config.toml
num_hidden_layers = 8
hidden_size = 256
num_attention_heads = 4
intermediate_size = 832
vocab_size = 4096
positions = "rope"
rope_fraction = 1.0
qk_norm = false
init_std_up = 0.0362
init_std_down = 0.0
optimizer = "muon"
doc_mask = false
dataset = "wikipedia_en"
MLP neurons of a small language model. Each row is named by its layer, matrix (gate and up: input weights) and neuron, and shows model dimensions 80-207. Each number is 128 + 24 x the weight over its row's rms, rounded and kept within 0 to 255. Numbers have three digits each. A neuron's up and down rows have the sign that makes its largest values positive.
After each neuron's rows, "fires on" lists the tokens most often at its 100 highest values on Wikipedia text that the model never trained on.

L4.gate525:128150154165128153158147125094132156171139112095110141174113137085142114133138131131123089115108108135113104107166099139126130171141136148160094161118158121143130147124137161149172081121149149158090145115134081161141103121157093084135163137121124109114157135141123129107130121156100154134122081162157154150103148085118095126133143095124141104122075156128143121125070173163116140105096
L4.up525:124133129099100126129147149148176152119094135100148081135121104110107108140128079142128166078136098116177154116132120164127139109133101131113134080157144154131154090110136154114090139171158095094137109068117107068132166104122104129139136120093130164105101160157098175132178129075167127122149120129108150111145136087102148137131113112109151162092124148128116102088052116143162115130126
fires on: "-", "er", "en", "s", "at"

L4.gate446:115157130105122132122117131149101131142143128105108133106110110132130108120114139150091156105101107124114121199133132140063121132152138142116129145128096148092140123096135079143170176130151127156112114172127148116112131145108137098123162108159097071153093151112134111159081184084136168197127101124125119079142164094138124125126154156125134109086127122114152141174149129157127153084103
L4.up446:138109129120094187114105098080114096114147103134110127143112168128139125121142104123112126161141143122134154122098119150084124124110109095138137159157155108113136145153119103131151140130131090136091099121141088114159104129119116168098179149149135136115149109159153140142117114114082160107123144140102128133135117110136110120143144063105185143126160119113127130117156108095113161149142
fires on: " ("

L4.gate742:173148097156116168159161148145140104111115133142141152116058176131131140150150151152096111154148117159110144123107151178117095133161141136114132091114102115114145188159115158115131096138120134092130147127133117118110135155128106125140115112105145138126121117138122152131126165103127124090138044104138123156143103084129135163102129182132143139130122162123122092134139145158163132155146
L4.up742:164168146121106122123139154129125094139131129099132172136109123153124182136167105119112097142175154096103121093122143149107130170127166140150094140144140148146134138141130104149140116127145165101118159071105116102132136129099112128130099120131134118124126142060138136133104139070088114094156105144124105110148151054150157161120147158188139124125137115130151152112144148164131103128171
fires on: ",", " and", "–", "-", " &"

L4.gate744:129115155096080117126100133111117158134134131086097120128091145163160122095105119113170134145122105170119151130129163125114137130115122177141124116126084108121111099124143081123138129110123130109121128128139149142131096084145148140108167130110135159134130163110143112171122147137133136109182105157156157111100108140160129106090098136130145148160126092103142132162105140091121156136130
L4.up744:118153130094133128120146146112072095126109138070066075141083099138097111091131110077139142158139102133147135173124097118112094152118133124180164137173132140146147144138135122170153176133126129124151106129139115120099101131134135108084087162100099096130120096080128170136071074099172119148133115137111084109119141104095128131142153114136133100194118111197132136142123141156132146113098
fires on: " in", "t", " (", "l", " /"

L4.gate536:158096105141126116118163107103127139130141139113090126108130106137108140109143142135133131102103125152097090147133136085146068146101123146176138119137111121121099144163098103129137145111129112100121124140102131087125117193155113137142182167165142129091106174108138096112089108147156108126113148102128157095120127137115144084106108130100113114117107091091123144126145132144130093112159
L4.up536:108101107114088143134132073113114079117103125116120102148091133137151115148133117115125139157115096075132138111106121117132101135101136118109101094085114123156131139156111094092133145095141098143107109123124133122118120130122121116115126169132156105141161107141110163098133111125122133126137115170136117108174108151130147136105173135053127127049080122114128129121149101115146146130155
fires on: "ed", "ers", "at", "ing", " age"

L4.gate280:114124126169124148120124134153104108135123138133079078135128090182090145143141149147142142113116153142115139139169171156148103100101126118154181131172144131099126116101130127143127063132140125139153175123112183148119136125120154166159089123136113156131106130133102080104117114094155153146106164121124139107092141130125107118145152075149156074144160112105165102124107085137135137165119
L4.up280:130138142143138146119132156128114123163139086104138120138154108104106099086199098123112109103146135147119158119113186106111098118134124088093095105126080141095091160128110135131140152120147107112137068146102108156151122127129140133098126126126158104101137101125173145105088103128121134166139084122166181137120122132134126131104130124149103135100188147146121131119114130160134124073066
fires on: " him", " it", "\"", " himself", "i", "on"

L4.gate692:159133168187094087119168087187144101082141114152123125144094140136151127125087128140107129112117141181118122099115093102145099128120163127078180132156119137126145123136130125098165130131137172155143142145137106147147145135112072141097107101145132140130167120092128125105113089094123116146124126111112133133119145129155107137116147152131114115117110138098130097117161112110129119110154
L4.up692:117138127114130133184135083151115114118139080176105115125136100114132122106120158144145129091135119103169081130121105134126099126168154143104117139151117154141167147157070137098127128120111147091093099141102143132134170130152148163138152111128136144123072099131138137156114129138144143118098142112154130077094136127115142154121164171135057131111124138143150166130130109141139063113116
fires on: "°", "\n", " trans", "′", "″", " he"

L4.gate2:104113126081171133174119138145140112173095104119142106124142125172140117148070133106129102111133141146168114157145137091125156125105113106098103122146128158148139136160115117141110085091129129150100158141109102119184159136178118140156143146131125170150103131121085150112145074120166105135105098156158109102144126127125117179141137140148199125119090158119148097162121113137121140168143
L4.up2:116143151107144110092125146172104109115137107132115181137097107115104173176123157096166156111137107128150153151084082116106162094111160123140146126142122141085098118158152120154105146098111108131135141098116111129141144123135145123132136150120153114119137119081107093098128125091112109097134095129117125144159110128154141131124123109153158119138135159135109135143087153144141137139098
fires on: " and", ",", " in", "outhern"

L4.gate152:135126104183072132136120146111128133178127134101108124152119147157117151165135140113129096136117094120135107166121101139119159139126137130098124116113142156142091110119137147162125099116141148115104156129121112154115112150142131094117091167111108131137145195138133123125153112146181112131091122130083148145124157133092115121178155102131130099152098161158104103132126091147169079142140
L4.up152:175146120118140129125100162143128117128139153104108099102120132091131136131162120157143149188159125108142090159117110100154166147138113131153119097155149145143104133108157154151102130118128141150126153145121104138105063103164119115133151124067158151115171128155108123159097120133135134124122086146118120150158137117097102125170130150138155153119144096106108113118133148195135145068118
fires on: " r", " gl", "o", "h", "r", "gl"

L4.gate180:102103140130123145126131094131127140160166089108128144129079100120153088133134126117154161128145112122131136138142091136123171124101140116148090111138125145117079193109129126172125126114149119135146130122152090113150107145130200119112133172160106121141119143110131101148148150098129125144073137097157079092071108133114132136124128102088138055119121130090164089146132119166160160120115
L4.up180:146125127145104081172123087143138078144122105094141133127133113097176108112101130104077103143111096158130095124137113149135130105118091123097142106147131157117084140120111117171116142099148122140123155134105146090157120122172126143149121144197125192105104140117176124083113091084122145130096135114146114095127085134131159104171131090147099085128137153124141139147190134103120132129104
fires on: " in", "°"

L4.gate69:154197095134123148120142140131131193119155128104114129132096100071140121094166131118122124125139135134159142116106118141100125082122133112111175060103105106131157123125149140150115124104091167152178093132133113117098153156144117138113121143126125092128097122096124156118115197081114099111141093124141110132135122114095113128155166142164143089118164090137090094146103118154161159118145
L4.up69:113166111111132123098135127115125135096134127117098109114117100126142144157149071127109114124144098136114109143112108138099119107170143155096150179138172174090108162142140131144084147100156123133149094104146122117120119114063097133149117181131125078156084119112141140129121167111097102136106109149099149130127126112138111120148112145094106096093174080117135146118144143131161113094127
fires on: " (", "/", "\n", "(", " and", "e"

L4.gate224:147117161096124136119126172108097144143159066105132125097144136116155120163090120111141074139161109123129130145136151144155171098117143136146157133144083139135092145147142109140112089146119133165096128119109109105133114155143123158154080116127138184121080130130155122112148077132113142170068113129171132128105069140093094132156105129125123134108116152155144080152113113147147108166068
L4.up224:103127139132146094108078085143134148154162099102157112154134130140113111125110130092127138151121096108143134157079103129128141129107139126080079160124142096156122125137115156145114130118109138131083178137099107091139149136126097098123105122124099135094128148060131103096142123110165138112133144128097134133150066145180128065146127181136119109117114124158139127081128117103093150143113
fires on: " in", " |", ":", " of", "°"

L4.gate371:059119164146111132082133132138120145172172074098121150126103109105082148127116141083121121124175080108107155151164174112116134164118133122153106128119091142135130106105145133135170148116123148162128145144136118134137134122123086142141137097109119108157077149116179084152099132068125147175176137118084130142117101110111139097139133160121144149103143098157175117150127137122096114082147
L4.up371:099105120132106122087124114126112166136151117083125166112070139109128107107086116114097134131154119079107094169161124102125134160116077117109131140085131153127108105123141157186156130126119099130136120182124147140120103114151119144141129143139113094161123156090179121143097135077130117172106163150127128094162092123102144107112125157141173102120152147169131120159132102111144145093126
fires on: " /", " (", "born", " medal"

L4.gate398:187133109119126129109130124137142150118125119121178136123069138171141116107124120155154107094065134115082102111137169110150147124093129116167120153176143101149110159078147148120132134113152139114120143142121094124130142092128130167106104114126125143102132103113098111134126147139182121141150096147122153156135107104137125143128143155154104164149136118110147112150156174081127120171165
L4.up398:159093117127112198101113121160145146143138145111102146175086116145120090115117110159112124142135115122115099134158144095089111117131127138157112146164122147092066142097156121098099111133122136135149135119098101106134160079129082104107129115106090137115116112154060126134120124117128155127121088082129145129179131108155145127163099120148116128140139114150057090176148123064112105138132
fires on: " under", "che", " en", "-", "hen", " un"

L4.gate705:144139100081123159103123141131121163153117135171139119142070161125116142161110129153129132132129099133150131146086152080145109122155154116135129138094119128131175157143148142115115145135139149153135151171146125147102116143116145097081086147142134119156140109101117149135114106147126126133113187093175098161130143123124170106082142167100115153155148161094127111146146169136097147159131
L4.up705:137138153091103165127155117127135125109087107170140085169117120136155138088141101102133160174123163103155152117126160096112132153162134106149090115120157146135142107156129067128138138163121119162150125149077106111141141138139157121155126176110159159128151155125136164125117138183167133066117136145189115139155106120104135153095089169133100156151123115142143158133111147141128112105133
fires on: "-", "4", "2", "9", "6", "i"

L4.gate90:104134104116088154174127097168118130136084131127130154111117104080114158153135122127155117153135132108125121160110146128139173106084105121118125128137125121107120116171119162163146089157103124162072140156140174131146143116130075138110150133115132101102107132131147127121128137153149104139156133127124124146121145101053118116152127137127099141151112099117100154125126131123192129137119
L4.up90:138125101150123121161113142140145138136126132113103137177120128122114137094112095099128083124126080096184154155124131162122115124093152107129133093129143130068169138138154101156175136107137110150107148117140138139120144160109155124106130163133107105100136110132126124140100107103129155109115150092075160141133123119082132125165079176135133125132098089075155159167101154111121155115102
fires on: ":", "K", " |", " January", " March"

L4.gate393:119112121130109130171153133144133103140075126120115092142138121135165091150144146087111138114144145124119154148131076120159108165120141115132167129123131125071146113130137106100132110137149113159111141110128081127171109149146080109142164142090149171153102128105156150107106123092120109136100145081119135150104103100178117101087125097158087103090142186164125122136152126114138092110126
L4.up393:145140160091116107131120116125131145125102104113084132150141105126176090145137088077120089123152126144130142104121092102179126135115110119122131143131150123119136122114135133128132112134120158131140159146114108110154140150153146132105155132086118171164124133094156163093113138134086098142107136060098122169098113110138145133091116141146101094113125149170108111170138145130099142125139
fires on: " in", ",", " of", " UTC", "or"

L4.gate230:092150137143150159175104115128144124125110136111146172144116148116152130095120144085129160151108186130113106114112096151105129150128128134138118103132183084126099142153139141161145127101136129117160134089133140140099120080124154112113113138088124099160115139152130124144151109124152113118113073139137179173132123131118135116151093071120113110089142140150115106097133139145105141104122
L4.up230:141117162103137128131155104194145108157138158199108114108109144134106167141123154127145156098158101109144106084127135109145104103078165153128155101119162160127123159143172157128109124127132131133173130084159137115135109133125149124131177124107122101128091122185093143133179160106105132132135142141122142115162098105101105119179119158148113113126118112146121111124147088153120110110159
fires on: "w", "ew", "en", "he", "el", "-"

L4.gate106:141136136144122104093103160149174149105108119150133100188109121119125110111172124117120135144102103157135100080143125156128089147135135146117121153107093127088125150093165088119131100161173099140130104111141089122098119143116099113145121173110145127120130111145135137102121159162153160117134127136119130179136145105077110125124144145129091129153162121146154174150160128111101097125143
L4.up106:169158116136106148151159125129128109162103108100102154158137113160176147118125165118137122135150166135078147139139116144130118137153121082129127150091115147121154139100172148128181143116128097175151145159173106086138096132131129116122134152167140134134107127116123147167103137105110148113079128118136164145138132090135101119134100157096106160124106134103156134157186115144196102139156
fires on: "."

L4.gate276:088149101099109154146134137130154147153085113171140128141149099126083142120121133162157130162111114150137124107126163121143126130152180088113109111116128144086135117121140149162135143173129095066113130117086125101138124116133143122153125130105123133092135128167106133118139098112161148106128101110114089130120144131102139093154127112107141140155147133140129109113117120124101129120126
L4.up276:120112123128118117093160149152137128101119145119118150148100139120147091122138150108134120128084124144109138091122165114121131149120138132117103113108146169119113121164104164091117123147141170125151114143134126144152165157119152087092103140147107148105113132185111093133112125130134126153111131092087118138141105089158166136086197142123136101137138158143161116095122127136167107111128
fires on: "==", " ==", "==="

L4.gate680:125141161183131153117139122104117147136160107107129108171136090154100166124137144110114156112103130130158110124114124177132109101132116140135065107076137113107162115161139142130103120120176184117096118073104145140152152123134121115135129154116101122169108148105193137162146121087158122149125055121141129144118114140094101124155092110106138123166112121157085106175094092161146102125137
L4.up680:129084120111108116120114133099124126123119128106169100081157123086118140126148157133126122080105138115191122130065147096101122166124168105118158102113117110112142142128141130156094144124129126137088117117105113078159121135141123105092122142165128078144096140151124169100184128081140131145126140125132150150110130130110105110148079186197137115102119105184148135130120147148132119116143
fires on: "um", "ig", "ol", "us", ")", "ject"

L4.gate689:135087105119113173124156160144184164104148156151146139127137161109123127116173178155109108122161108102091125099143180123123115178102150145133121106137123150164117145112172119117106116171156106101141148148134084158103126145142129155104113100148133138116127113137118091123108124138127091143140090139152139147139113129095150175135112131141121156116160164139157093151149063160134105136152
L4.up689:177146140112170136167147113090102103092131131116148141169127098131149122110135155153141131130167147183126122114156146133130141144144119127153150114149205131166127073119127085146142135096128142106100135128112112135129148138119121091161113115125123180119156132140117140111169101098158155163088094080124151141179121118110134179172122125135093114108136156112124162167168167143085084125140
fires on: "-", "he", " and", "–", " under", "h"

L4.gate567:135191133141150139159113090137139112144127125103120162133158140102150132112129091107136136153107134167091088127125127090130124162110120120148096133137129102142125151147097137092133151089159126163121097133111118127152157137163133177086125107128099146118124127159133145145149139114134130117147100118114109111096084122115153140117175181120108187094133126156134115158151135142075132151128
L4.up567:126100102126125115121167140120138130131114142133109072156142152150125113095125101142118155132140108145125096164145121153142162137121130132120086144122100151094142162101142067110126169170104151111103091121090095130108167138108148091090116103152168091144119079151118121112084110161162100123128099120132126098100143161212145144158119107139086125145168127126155117179121125172167092137158
fires on: " of", ".", "-", ":", ","

L4.gate68:143110112061127136118129124178129172130111132101155148128096150093110163097116157213087139129123136124119140163167146110139119112120065094104150096095149146165130112104154153174127124129090077135122144169123133135120178124129163104128119165141121163128145117152112123114139116151173151109111166091124138105150141116147129164119129135125146110163149151110123096140101132128141139119108
L4.up68:168137095123092153148111133135141139151145117131147173140134174124115160115125135112163115128126160124113140137102100119153130135109104073097111181147165100108138109110111135128080132124125099105126139122163144130155171175100107190116120141128127126096102114151115141089126118160142136148103152116145128105109177166133140111139093125160146133130112159123154115140149127147120130140099
fires on: " and", "),", ",", ":"

L4.gate798:160153159115137178154137107079136143104108096111144090140123136093155136127111084137115105116115109104128093111158103126105124137135113097138123119137140141146121119135139110160102139178146180099095159124112116125167139158132111116100150120121170102098151135151153127161120113161109099125165119098153140134148096136141068105154119172125175124149102135101111099160122131134111133141112
L4.up798:133127131161102091091080091080134136133133138122107141130094115150138178149151145148156112106128095123144106127080111122128130101128161137151142131120113125093083152138107166166128125104109130091127124121149097175157167156120128149082138114178148112121126109135145183161106162094152129103155119169097107166128119135130101167157130129145146113124076161098144117140124143110119135163124
fires on: " and", ".", "r"

L4.gate622:164108107130164130155148138093147118127115149116073174111108160167144097129140165128091161149140132146114101156141121141119126119131114123111112156149154124125126116156096120117115154138121154151140103113114096139089131168146132067153135146101097121146095127115154152170152121120125132111104145088161160170136146164111135106141080135077132108131147124124117077127142142142136128134130
L4.up622:175174137069150140125147134122159155124139155078111132157131081086143159122154133118077155124102130110122139140099129140150131115118142164118128096151087130167145124114110124110075143107114135155121144128108159084122118108131090105136165146114099149155116100147191146161158135118117119129136132174118123167095130134163113132109120128097118151147089148137087136141120146180185119103123
fires on: " and", ",", " in"

L4.gate443:119152119079133169159147145140124156131160149136147131121140127129107159139108131123088148129096130173107126131124152115168194076134094141102117102109139125142140141135100129116096133166112096135070183080113128153135125092133123143094104123086165134092127099144148139118139133110151142139130108132105104128130112136118148166133091130121121124166122098130125091149149122116104122140122
L4.up443:121140105109119105128046127141133108113090118160150128142166100113105148116132145149097162180107106182106077155141096155119125126108141147118146143141175103132131155147143164106128170149087158141112134129124093146125141133125116088142190099098102131134094126143128117097137115104126102125162128121075109183123135137116145136123144125102114108142122123133144150129123120130155090104100
fires on: "th", " For", " to", "c", " al", "."

L4.gate777:113109123093108136125140119155129158183139145114089133146138102122130120119119123133139138123161100165129107139086164119127112135141123085122100117089114133148133132162129159126127114153116109121143103139150087144111137171086157127154143127109139110124131131100109139158129134133132128149122127155149143153135128109149147159102170110133142108168132107117142108116128162149113127149126
L4.up777:118090168173095122116142135139142084118155177115155143170146111117164160147121133097112139113088169148144180108127109157142107137067099149167125116133178158171130122131144158167125141149119120091116154096122114142160110153143162142138135131140111108130100106104116122155164132093106107109120100128165148120121093118170153124096153121195117119092119113131143131127120120092088162141127
fires on: "\n", "-", "ir", "it"

L4.gate493:139099124127131125142157115173160149124144174087139102123143107095121086166143135123149114106133114111098106126133147129142118168133131097099150151132118097075159124092117156139099143161109164122133133172187121124130144127146088117135049170112118110120119169150132155102129133127149135095119152165160179105129120131086115117153092121138101133184139131107099096121118113159127149167120
L4.up493:121135105149139101128097158163152141154153105103126104140085114126106140148150161103154093139120108136079080106164099149174138169150115118131100113121126104080149144110122127117128147119121117123144142133177080099121122137123155144132123146143139067117124113132064109087126112135138140147098124152190143172123114125079117106159135128161141164090117125098109099139136070165141120189147
fires on: " |", ":"

L4.gate474:079131086118156137151175121153111142138141118110145083098138128128173120107128117150094111152164102182114154117149131136105113148165145093131104093110102145111124164093120129124136152133101170144170149118116064111137067135148106092135121099156094161123109090148150108159122122129096148104123111088155140151143109122124164151110142156130116119129147057122145110127113154140110111091157
L4.up474:105150090136125131149134147171101159145139121086124112117140154152163143112115126111134129139152092138069159081135146141120145118188140118163134124120133133111150142115161107117127135110131143143142130124130101118129117148148135140147110098134144138161143134160126139139112123123106173155132105139191154151132101135132109135100165175171133105116123097132175139142112140145108144094119
fires on: "-", " \""

L4.gate605:112128101137144095150133120105124108115100158117150134081129154139118165170135101155132123120149126144108157111133102077133126167094133101144105125117159081164125167098118055128078142139129130130123147176087153110135180172172153141177121137143145113133109164126126104131139159161156175152133175122166124128136123111092126105128156115145126125149123159126099147158082082174120138152125
L4.up605:130166117116138087136121114140138149130147123143139110134153104121163135109177166143150153150146112128094153135146109109126065152113122146094097123129112115085082135119129168147129087112109120140122137127129131135119191143123166115107122166153111111133145127163076145137111173119130105113127122110120117143156111129130141156100102169108139140157115131121109100165105133174098113120066
fires on: " a", " A", " An", " by", " an", " and"

L4.gate600:149104096096151146117102133132140113128142166120125160144094117122153149114079161128161098165147132147140153154117117156108068108148143134113081120162135109096095125134113123170140098145152110119096127104117142145100115150109104115155141133115119112120108099143173134145098093137104082149077121132113099128089132108145118117152122153110165117107099124202172112118119143043164117104147
L4.up600:105171088134119161123166173114141158132115125168100100143104100125117116071144097147134113127126120161127137136154144162143088146150151110121129157107114097097128128110159111106093132145173138116109156072088089158145130163129140140153127137146159126131126152123111112103106170130158127164151116132125076168148157069139107125162137113167083121130123107122144099114089143115127135122118
fires on: "1", ".", " Votes", " Year", " Party", "umber"

L4.gate463:135072140124091111110129106154089112183136117118096120119145160147144109099085122158166079106100135132065127112132133107118131114138096119099130134105167100141135097111133149124138073145170131115151104123136146086120097145150134113116128058116119127171136136136119121135156119143124153065149150145156126121114112144110187117179119107117124132123171188138092138139114127136092156106127
L4.up463:133112131120109105149127138119120105102103102075080167128164143131093141132114139155151128162153150045128177139127108173094096116138219141141157132090166169107119116127091126103170110153121149128099108107142113126128098142109107092145119131141153114148117111115119166114113078194159142121106133132118118116176148141091158122122111159131097127148110148166135092077157115116120113145135
fires on: "is", " Be", "9", "'", " im", "inem"

L4.gate738:110142123141140152107095120161111135113106095123137097082086141137138127118140110105121121172101107160100146118128130112105111140166124154134153146169131118112126158176091161111110126097141174144160131120136085109153153146133111115131116150147130099112144156147097107111149117149122126106091108093152167155154128057145141135144159115130127136167128148103107116168127146159117124176083
L4.up738:173089136091107144127160108133163118105151106104144073142155137139121123142113129130146141101115126156097141123112117117183132116138139124117114150134181097169136123101177094107133146110190168134137073146162109109131135114125059120152105100152097168105166139121101133164150157155140108106138131145135162150135150112140125127140111108111140151119113144109105164124147087130143127135136
fires on: " de", "-", "es", " der", "re", "i"

L4.gate623:128135106122119163149133115164093146076158123130133091157118116126167138119115164104156165115149114115176122161125119112103095110140104130121143086099126118125152118129109091153123108181142118127138135140135133110121156119118151153128096103151117109132084147105165164155086118151132088143139141100140135149124112132123154109092143125150102114129134114142083129083105110134080117103104
L4.up623:142163100125124125129139072130120158137132115156179129132124193180128145131145159124094114123145110116103120107115087135158146135143109108151117103118110116136094120106152124161170098133127132106140119123127152111131144131105163127121091096128131164077157087113141157130148122113112081140087166114111152112137168103127127141132115123107078103107087145146136098139131129113092117113143
fires on: "\n", "umber", "et", "P"

L4.gate422:098107102086112107173090131139113148119122108156110172097163081155160156140125114100162131150151099120148130120140186137143130088131151164132155127098115098174105187127120128147144099119117121122159128172158185139142113136129132143130150129136130126116104122134087106155106132112154119170139150120145130148134140101136158162141184158094163123150119079129068137116128133163100152116128
L4.up422:151113123146119122142126157135118128139177195138121101134137110147118099111142100119111127127106188108086160116125144107117130142128099152155084139128106124108122186094081173111100121142116118130121148111101071173120104123108134129146151087131141159149120148086121165122133115138094107110149125131136131086133123112150154106127075120145150156107126118161116144135140118159126136148148
fires on: " him", " it", " up", " with", " the", " them"

L4.gate579:191110130142113103164113151122124097157135122097114081132112114113144096131131143133188147129103119118140083122186169128146101145144133146120139164160148167125119137123159095161127123135162110146106142121146141131152095190102082104149139181120186122146134163141160152121080107093153126112125080147118123133139114137117141142141114108099126158166183155148123097115152135169156147164130
L4.up579:133121120139119138082138152126133112095136092122093140083128099134102102142133096169150097112082160121162162120129107141134169154150116143181132121139139150157141140063132109156155136128186117139108119146148143138174121151124132181162129109131173104123151133151128131110112105108149154072120160176140139101121141093103134116070122120138137154155126150157139152155166156142134122158152
fires on: " in", "'", " with", "ld", "s"

L4.gate121:097145094182102113108148130163167092124126118113164145106127153152145106096139156159108105173081114158129120171117119163138120103141139127156106137118144107134135113133148106130138086129091125132135115146119146109126093108156144153129082145173150160099091144112115153125120059141122111155130128103227126103102131129121138109150142109093142140163113137160133110139137097146131139146135
L4.up121:097131143092118120135094167173168151134150156135135077157151149159136088165106147136162145157133151120135113105078155127097159098128137149109146123101155129100138111116127082146111168144128164137099124108098134144132146135145122108138156076173102120129130170117121148125116115090167172165123135085127152153121112122176179146127148111194141141100115153095167132160091134150107085103147
fires on: "-", "e", ":", " v", " pl", "te"

L4.gate222:138096111089149128108149114155124112128103115116140098115084135129144135147138153108067123128164121139098138063146146112152161125155144128138117121092138129135126138157079138098087105163114139094150127109154125163121089120155116120126158135096121096089109130116123113110114123089114128129134143169106120095134113119148151160106141129105110138119153133144148089078153137189119121115155
L4.up222:137116150137118182086163129131141137094136114122175125116106131136127094156146138134103100110128139134112095128120144183145107135122142127135147170158133090164102104117157100097128150109116122144140144143137129054147120115103141141126117103067138149138109171117117132161154147099136175147072105143171126144118130117134167096104107120118160119143124086141143131123087107142158130126117
fires on: "-", "2", "1", "3"

L4.gate50:101135148110104145095085158111094162115069125139139137122093100127141147088123122116125106116128066153160064180116118109114137125146111126144127168146164150130103159108104110160097130130148105133110141126116135141142126130077134123186079110105107097113111152125149119136092121123153159129163151145151147110144097128149123145118133095129160122134115131155129109140148143124155167161158
L4.up50:126137134116098124147111117133091156149154135142123135144080057145112115104056100120136162142116164150152138157123127139132098149110109118168097136129167121132125110139109127159092141117119140175126117129130134112079098105104101091130115150170127154174120137139177120140150126113159101119110144153100159121106088096119120131091115152138119161107099151115144099114139110117124087132143
fires on: " at", "\n", "ation", " d", " founded", " of"

L4.gate825:100118136121081131124152157099135126144111112092131166124116166112167144157146171077176116141130124152150120147116112093155154169121102127084149132129096159121136124140163154105122145118180084112138134142147127144116119155101158131172127170185156160101135153125129155145145151125109132147145106092147158134125117146134129170121174124114101131140124120149087108092130127088127161166085
L4.up825:152145187104151157129110149137075162157119156145138133070122134151126117167123156148107092092129139113149144121166127147104113106088146158140102123123088132133114149125157099120121119173119159123140115194117113101102127145102144121126126171153124155116090126114112104139133146160116107133135121141144143098111110158128156087104127137131145120121138100086112169124134159161168093161100
fires on: " in", "7", "2", "ours", "ampion"

L4.gate189:108137076133123122165194162118130144125135110149111110164123107123108127117113053126130101097146148120140120116145143123133124165174158125158136127128144145136149109111098158171151152141175092140124152150155149118148151121121119123128098151109132089101099147165140106141139096140117138158091157113130098107107162137139149132148153146140161141166131135170147130145134141143155089103127
L4.up189:111169120086158189119104163130134089149151118132126132125156104138115151143182141156177115124140119153087125114128092164146158130149145111163164096103154140150163142121135097122089146156172134136122132133187130164147169133077125163147130123119134121118126113102122139150146161126154099140122125136152103151108103086128206078139150169184153110167136136111145159146122149097134087109117
fires on: " |", "."

L4.gate115:130127089099090117117123132130154121122136179148113158125136127101109137153100102107141090146075148114095148190122130113117118101132119123115118131097161110181146111142128117166154131142135151148125142140128158141097094134148108101167150147168132148124107175119151121154083161158158096135135128127117108150140154097127094121166112145134098121143137179130093098180138127107138121118106
L4.up115:154156117167109133134132078117157112108147111187167128128163106119141111156153133133114159086143144135128124127112134130146146169134144140178099141122154104108161131154122097153145115088125168168181127161147161125146119147108096111112135119150141143083122104113102138115147150144138095125151131121163111157102124104165135095100162128180140115167091112170139137116153140132141136146135
fires on: ",", ".", "ore", "q", ":", "an"

L4.gate262:170090166121145075118143116164149107145140128100134115172128136173106148150128112141151119133094093126148163141149156106142131091098124155092100119138168184130120146109164108085127123118140120115123099106124149146141147118142167102114136109097135116140119118129084137123119107108121184085131166119111134117141144143126103109155157104094156145176113157116099138127129168150085131097147
L4.up262:146167179127123113079156111150129109135140089110112111145152110135105095181133125132147134132046155127131124092120177110133138155162128171111136139109137145168156088122103086131142185144166179082114127126104157112150118123087136146154076128122119130100113111149120112179121140144122132116100176141146135106123154127056135111105095122134128123169133133156147094153142123179095130100118
fires on: "'"

L4.gate462:137118140116130137133089102147144125140124158106130126121149094143161113133127134136128128116129143121134115132120096115104123173122148157113130161127146132151096151126164145141125180108093124081189087130171135109169106103099140138171098102152094118144116168145186147152099115122143141121060134107167168113101140103121153136130163076145085140135137097117068101073110138125119103150121
L4.up462:146129108127137141148097131118118120122135141091166136118146162128137134086197088166113103131170161082130161158088119145138145166138089130109116140144109124130131146108142131131115130155118150109107124137106090124087125147157106090146086141169113090161136140144142117162103167125120133181135112165146106146169134119097126113086122141140132128149121096138123153117121101136154105135127
fires on: "r", "R", " pr", " r", " Pr", " R"